Weights of a small transformer language model.
Size: width 192, vocabulary 2048, 5.93M parameters.
MLP neurons of a small language model. Each row is named by its layer, matrix (up: input weights; down: output weights) and neuron, and shows model dimensions 64-191. Each number is 200 + 30 x the weight over its row's rms, rounded and kept within 0 to 999.
Before each neuron's rows, "fires after" lists the tokens most often just before its 100 highest values on Wikipedia text that the model never trained on; "fires on" lists the tokens most often at its 100 highest values on Wikipedia text that the model never trained on. A number after a token or word is its count.

fires after: "\n" 43, "." 12, " The" 4
fires on: "==" 41, " \"" 18, " (" 13, " re" 7, " w" 5, " ref" 4
L3.up653,158,237,190,217,135,247,244,257,223,231,254,187,187,218,137,205,178,170,216,201,193,216,184,246,142,209,226,185,235,221,200,226,238,212,220,201,180,209,175,226,127,174,154,176,194,169,194,165,236,172,206,173,183,205,207,189,193,202,177,185,196,188,199,198,157,260,244,211,129,179,203,241,216,225,223,234,182,205,269,192,203,200,207,199,155,205,195,211,147,173,235,215,197,168,157,220,220,194,230,216,226,177,229,235,180,205,215,249,193,195,211,190,155,199,221,216,206,152,205,222,193,180,122,191,191,195,227,168
L3.down653,186,172,205,173,258,195,176,213,192,232,156,239,240,157,166,181,242,228,233,189,191,198,226,193,193,206,185,222,155,184,196,229,196,166,236,182,229,147,236,182,172,211,214,260,205,216,187,233,213,174,182,198,194,178,263,197,188,213,181,171,129,206,168,251,251,174,208,230,202,207,140,143,154,200,198,189,213,169,193,196,194,143,152,207,192,211,179,224,242,231,191,205,185,190,156,201,179,216,226,136,218,159,228,155,237,180,163,235,135,223,239,194,205,211,221,158,204,192,184,178,221,227,224,132,210,170,224,279

fires after: "\n" 100
fires on: "\n" 90, "P" 4
L3.up572,217,232,215,206,182,264,180,244,198,213,225,225,205,238,238,237,198,170,223,189,221,150,197,209,205,242,215,252,259,210,203,235,222,166,200,185,153,230,208,166,157,168,167,204,163,203,141,209,240,235,181,217,163,210,177,152,166,186,207,229,216,185,219,215,130,191,203,177,155,193,202,187,201,195,289,230,181,186,198,188,176,248,218,180,151,237,172,274,156,178,214,201,153,189,195,191,162,222,175,200,130,186,220,234,198,189,218,191,212,289,199,248,158,134,185,227,160,202,198,192,178,202,178,204,196,207,216,142
L3.down572,180,173,207,191,178,204,217,202,223,257,188,194,220,231,188,168,161,283,204,123,220,153,188,201,175,200,198,132,155,201,198,201,182,211,179,202,233,142,221,206,162,174,230,225,256,237,169,205,186,148,179,267,218,186,208,253,245,180,162,223,193,221,181,167,241,253,187,217,186,209,197,217,238,199,191,162,211,184,178,205,212,161,196,182,203,188,217,166,200,206,164,171,232,231,190,240,184,173,251,210,191,178,204,168,131,234,148,190,135,228,200,185,221,191,167,238,229,225,189,178,208,188,208,201,160,227,241,205

fires after: "idd" 12, " ab" 10, "-" 10, " mov" 7, " w" 7, "itt" 5
fires on: "le" 39, "w" 14, "e" 14, "re" 12, "ow" 8, "he" 7
L6.up61,209,239,216,164,173,224,189,206,157,183,192,145,198,185,233,269,205,174,221,170,209,143,213,199,172,233,184,184,219,186,202,205,199,180,198,216,214,148,205,227,182,205,207,229,171,218,197,180,223,207,162,173,209,184,251,205,195,222,245,187,195,202,184,203,178,222,215,211,183,191,249,203,188,190,204,163,214,127,276,202,188,224,187,206,196,198,207,190,190,159,201,232,247,208,207,234,200,214,146,201,258,191,154,201,199,193,154,191,141,182,228,178,185,161,158,163,220,161,162,230,239,197,165,168,193,208,214,208
L6.down61,199,199,185,218,173,208,202,213,217,188,197,201,187,217,192,192,181,216,217,215,257,193,211,193,229,141,286,140,231,203,176,224,177,190,205,242,177,210,189,189,185,198,202,212,184,197,184,231,194,146,206,211,195,223,220,185,233,119,247,225,235,196,192,181,197,171,189,170,203,210,190,219,173,221,157,216,200,185,190,184,143,253,209,164,154,170,234,226,199,216,213,198,239,218,168,175,218,199,166,209,220,180,223,231,205,236,255,181,196,160,214,194,193,249,197,204,235,200,117,226,159,230,166,154,170,220,219,189

fires after: " (" 15, " " 15, "-" 9, " up" 8, " Off" 5, " re" 5
fires on: "l" 14, "on" 11, " al" 9, "al" 8, "ic" 8, "in" 7
L9.up763,163,207,146,195,242,225,237,177,221,163,234,203,154,166,179,206,184,173,220,198,217,195,201,196,174,225,193,180,222,231,222,245,211,205,216,200,220,198,155,207,136,181,175,203,162,221,191,168,207,169,280,161,189,243,203,213,207,141,148,163,233,216,239,209,149,183,177,219,188,175,149,238,162,179,150,254,220,184,177,255,251,271,247,183,272,216,196,254,198,169,202,235,242,175,140,225,232,193,188,214,161,239,186,180,159,165,186,223,220,183,212,219,157,152,219,160,177,224,170,194,156,194,183,186,193,219,215,197
L9.down763,204,206,191,204,175,195,249,225,227,198,171,208,148,203,207,149,206,239,188,144,187,200,164,191,195,183,212,247,203,141,203,181,219,211,193,211,193,189,265,284,185,199,149,275,147,297,202,196,174,248,143,233,185,196,182,165,179,177,211,224,202,217,264,185,151,201,202,233,155,167,202,138,259,186,214,198,230,215,169,247,182,168,191,197,228,212,180,215,193,221,210,174,168,173,181,170,202,165,227,254,186,140,199,164,222,225,169,229,231,164,223,221,169,205,210,139,183,196,247,172,245,198,189,274,193,154,213,206

fires after: "\n" 94
fires on: "-" 100
L2.up121,207,242,186,182,219,238,223,230,179,211,229,177,175,279,164,202,196,181,212,182,167,169,211,226,189,205,290,187,242,183,270,184,145,226,190,203,215,194,238,198,158,169,210,214,149,205,158,175,217,147,217,155,212,267,162,223,208,215,155,207,244,182,168,199,186,226,235,228,185,191,272,191,193,260,220,198,150,227,196,238,199,198,210,183,180,208,226,247,191,140,200,212,207,222,206,169,165,209,199,163,157,223,175,219,211,221,183,220,190,184,229,232,197,237,136,191,175,152,187,198,208,175,205,234,257,222,181,197
L2.down121,200,167,187,191,204,293,174,181,181,194,233,155,157,267,183,191,207,220,224,173,164,182,214,193,206,210,237,255,217,201,219,236,182,183,189,198,191,251,200,190,197,180,177,190,167,211,165,201,187,138,220,228,201,263,192,261,177,179,187,178,248,203,233,171,200,216,228,219,173,218,283,205,204,226,212,222,204,180,185,209,238,251,188,155,170,247,217,265,169,207,220,196,175,200,224,212,178,213,195,197,182,210,190,254,178,181,219,209,237,169,213,182,127,238,156,213,191,185,192,192,178,224,169,228,240,233,196,161

fires after: " w" 17, " f" 17, " sp" 12, " W" 8, " p" 6, " bro" 6
fires on: "re" 27, "e" 16, "id" 9, "res" 8, "k" 7, "ol" 5
L9.up613,137,205,195,173,196,160,275,149,211,201,160,256,216,177,180,184,155,232,216,220,202,216,238,188,174,229,222,185,231,182,209,150,233,177,182,177,237,168,132,207,174,155,174,202,215,278,157,235,201,209,230,202,178,190,214,225,195,180,174,179,232,194,238,272,171,184,250,235,172,173,198,195,193,205,180,190,231,166,181,160,226,254,213,137,134,218,228,206,198,186,203,189,196,170,206,203,205,220,178,219,233,191,211,196,217,245,203,249,236,197,230,173,169,148,145,125,207,189,126,234,192,232,196,203,140,218,177,166
L9.down613,220,171,228,198,201,160,249,197,217,159,220,202,169,247,264,191,199,216,232,211,186,199,110,185,167,169,170,191,166,169,188,187,160,232,184,206,228,190,185,199,173,213,195,137,229,237,177,203,231,163,208,196,216,186,184,198,160,246,217,194,239,184,234,237,216,185,231,197,230,238,185,230,173,185,203,164,155,190,230,231,178,172,253,195,212,219,183,231,204,169,288,229,223,151,205,239,151,235,164,200,184,158,180,153,191,213,207,246,202,237,226,192,239,162,225,170,140,210,160,184,194,208,216,179,203,174,175,218

fires after: " l" 21, "\n" 19, " L" 7, " the" 7, " St" 6
fires on: "\n" 16, "if" 15, "ate" 14, "y" 14, "a" 8
L8.up719,157,220,221,224,227,217,257,236,214,175,228,194,177,189,186,142,205,142,227,247,161,232,196,179,230,223,237,192,178,133,236,167,265,206,169,224,219,227,230,208,215,159,209,167,200,188,160,205,202,187,202,226,215,185,210,183,221,144,124,194,167,219,208,182,182,204,219,219,128,219,228,155,170,123,196,179,241,184,178,181,235,236,242,122,186,182,179,209,169,134,195,207,197,232,165,186,187,198,171,214,261,192,197,187,212,179,186,228,197,212,204,182,161,156,149,206,236,166,149,189,141,222,113,241,186,241,217,225
L8.down719,193,184,178,167,207,222,184,174,187,167,182,187,218,246,245,189,247,228,229,208,149,249,132,228,154,239,217,187,199,220,187,169,203,210,181,205,147,183,159,174,218,164,261,276,182,262,169,158,205,177,175,179,248,227,171,169,210,174,197,199,211,137,197,217,188,162,174,196,214,213,165,224,163,213,259,158,137,192,163,225,180,206,191,212,205,226,224,179,171,208,115,242,208,232,186,245,214,201,216,215,162,195,242,210,209,193,228,224,188,172,112,212,198,201,211,257,205,203,263,174,180,201,201,210,154,238,194,195

fires after: " w" 20, " g" 10, " f" 8, " st" 7, " bro" 6, " th" 6
fires on: "ro" 26, "l" 17, "e" 11, "ol" 7, "k" 7, "he" 6
L6.up142,212,202,134,227,221,171,206,141,192,188,223,188,215,189,177,236,214,174,211,206,146,187,220,179,181,213,248,138,195,241,219,191,227,153,140,203,227,189,207,232,177,178,196,195,221,205,137,186,220,212,266,203,206,206,218,171,181,209,183,192,232,217,206,218,191,215,167,282,204,149,201,228,192,207,248,167,197,141,254,184,260,253,230,189,192,191,151,204,223,173,210,183,214,218,190,210,223,259,178,196,206,178,245,221,179,250,196,246,193,249,209,176,158,176,152,174,176,205,195,211,156,202,199,254,191,248,181,167
L6.down142,208,203,190,202,164,230,200,176,200,147,246,186,180,187,162,192,200,191,201,201,199,241,191,252,222,145,190,163,201,194,171,264,141,202,212,130,219,227,215,234,198,219,200,192,168,259,231,202,255,199,198,215,258,210,224,239,194,220,220,192,218,271,234,180,193,225,170,112,224,256,249,215,214,206,226,183,229,232,230,161,215,232,194,191,185,237,184,165,165,177,200,180,205,194,190,191,229,241,212,232,162,183,168,220,213,228,178,238,231,196,185,180,221,199,137,169,195,258,149,201,180,219,214,175,215,207,199,254

fires after: "\n" 55, "." 12, "," 5
fires on: "\n" 60, " However" 4
L3.up727,235,272,262,187,151,208,204,185,232,204,225,186,194,218,201,185,232,235,212,148,198,145,180,225,201,202,215,207,224,184,177,235,188,218,213,146,215,208,172,174,173,170,182,249,163,187,186,224,189,220,218,153,123,278,209,221,229,172,166,245,191,124,188,202,206,192,237,186,173,174,233,247,200,206,210,235,214,211,185,225,199,226,236,140,202,227,203,225,200,219,218,281,190,194,177,221,162,177,194,194,146,190,215,181,167,221,226,217,174,248,198,227,216,150,176,192,190,196,168,213,209,177,203,179,191,242,190,89
L3.down727,208,147,239,222,231,148,182,202,166,183,170,188,228,265,189,221,194,171,194,160,216,174,203,186,237,167,250,223,194,264,177,195,280,223,250,164,229,228,238,183,226,215,196,185,183,176,197,167,214,168,222,200,154,242,202,151,195,146,133,208,214,192,156,140,196,138,190,214,226,160,212,242,218,207,199,183,200,199,247,191,172,221,188,255,178,152,215,157,174,216,193,178,208,243,185,194,205,275,196,248,169,190,210,190,197,204,170,188,146,199,193,214,138,175,168,174,212,159,221,178,216,217,227,186,199,198,245,154

fires after: "\n" 47, "|" 12, " |" 7, " C" 4
fires on: "|" 47, " G" 5, " C" 4
L2.up308,201,210,212,203,172,225,204,233,209,200,185,245,211,175,223,223,207,234,240,181,154,193,158,189,159,222,163,245,241,216,225,204,186,165,215,201,196,187,214,187,213,172,191,184,169,194,176,192,225,202,150,172,238,231,212,136,141,247,288,212,185,130,214,139,173,158,187,218,199,163,238,187,219,194,235,247,175,263,194,207,185,234,229,211,261,152,186,180,197,215,219,208,236,208,187,200,149,192,164,235,210,188,241,219,229,145,192,157,185,210,179,240,184,162,207,173,170,190,194,202,203,109,209,196,172,229,212,157
L2.down308,199,154,256,179,258,164,203,200,208,219,239,191,240,218,143,177,171,224,189,205,234,198,212,183,189,206,206,244,208,213,197,124,173,237,197,269,247,194,180,212,230,169,174,169,181,164,209,230,147,185,232,235,144,230,172,229,243,251,157,199,229,194,209,250,245,302,199,193,180,222,166,202,220,202,185,168,223,181,196,200,157,182,183,164,201,173,163,167,267,151,202,207,132,158,214,226,205,180,197,137,190,169,174,203,145,197,213,192,193,174,196,174,177,270,180,214,227,170,209,187,237,241,192,217,219,189,223,173

fires after: "\n" 64, "==" 5, "-" 4, " (" 4
fires on: "\n" 47, "-" 15
L2.up223,180,243,161,235,193,266,211,242,141,180,209,240,171,178,183,210,203,150,183,194,166,186,190,216,239,226,224,170,234,217,179,186,256,154,221,237,224,271,253,181,120,152,191,171,199,212,181,193,246,195,187,198,219,211,186,231,194,192,193,143,185,203,240,187,123,205,191,213,121,188,165,205,223,176,208,197,193,169,195,188,209,217,207,220,160,215,211,226,174,134,207,239,197,200,190,155,177,238,220,202,179,268,219,214,169,197,174,258,225,203,218,184,159,232,142,172,193,196,215,187,148,202,178,211,234,233,192,190
L2.down223,211,144,226,199,233,160,197,180,211,165,196,149,173,212,179,171,196,208,156,189,216,211,201,221,233,210,243,178,159,225,246,254,170,246,185,199,203,259,183,153,138,218,235,188,223,200,229,196,188,195,236,201,195,221,161,224,204,144,174,219,191,252,179,192,220,221,167,223,217,132,212,208,222,241,178,216,176,192,223,197,216,186,238,184,183,200,220,252,209,218,195,162,162,230,204,250,198,177,210,193,173,163,125,177,191,161,190,208,206,197,219,203,237,219,175,198,191,140,161,193,208,224,181,182,173,190,211,227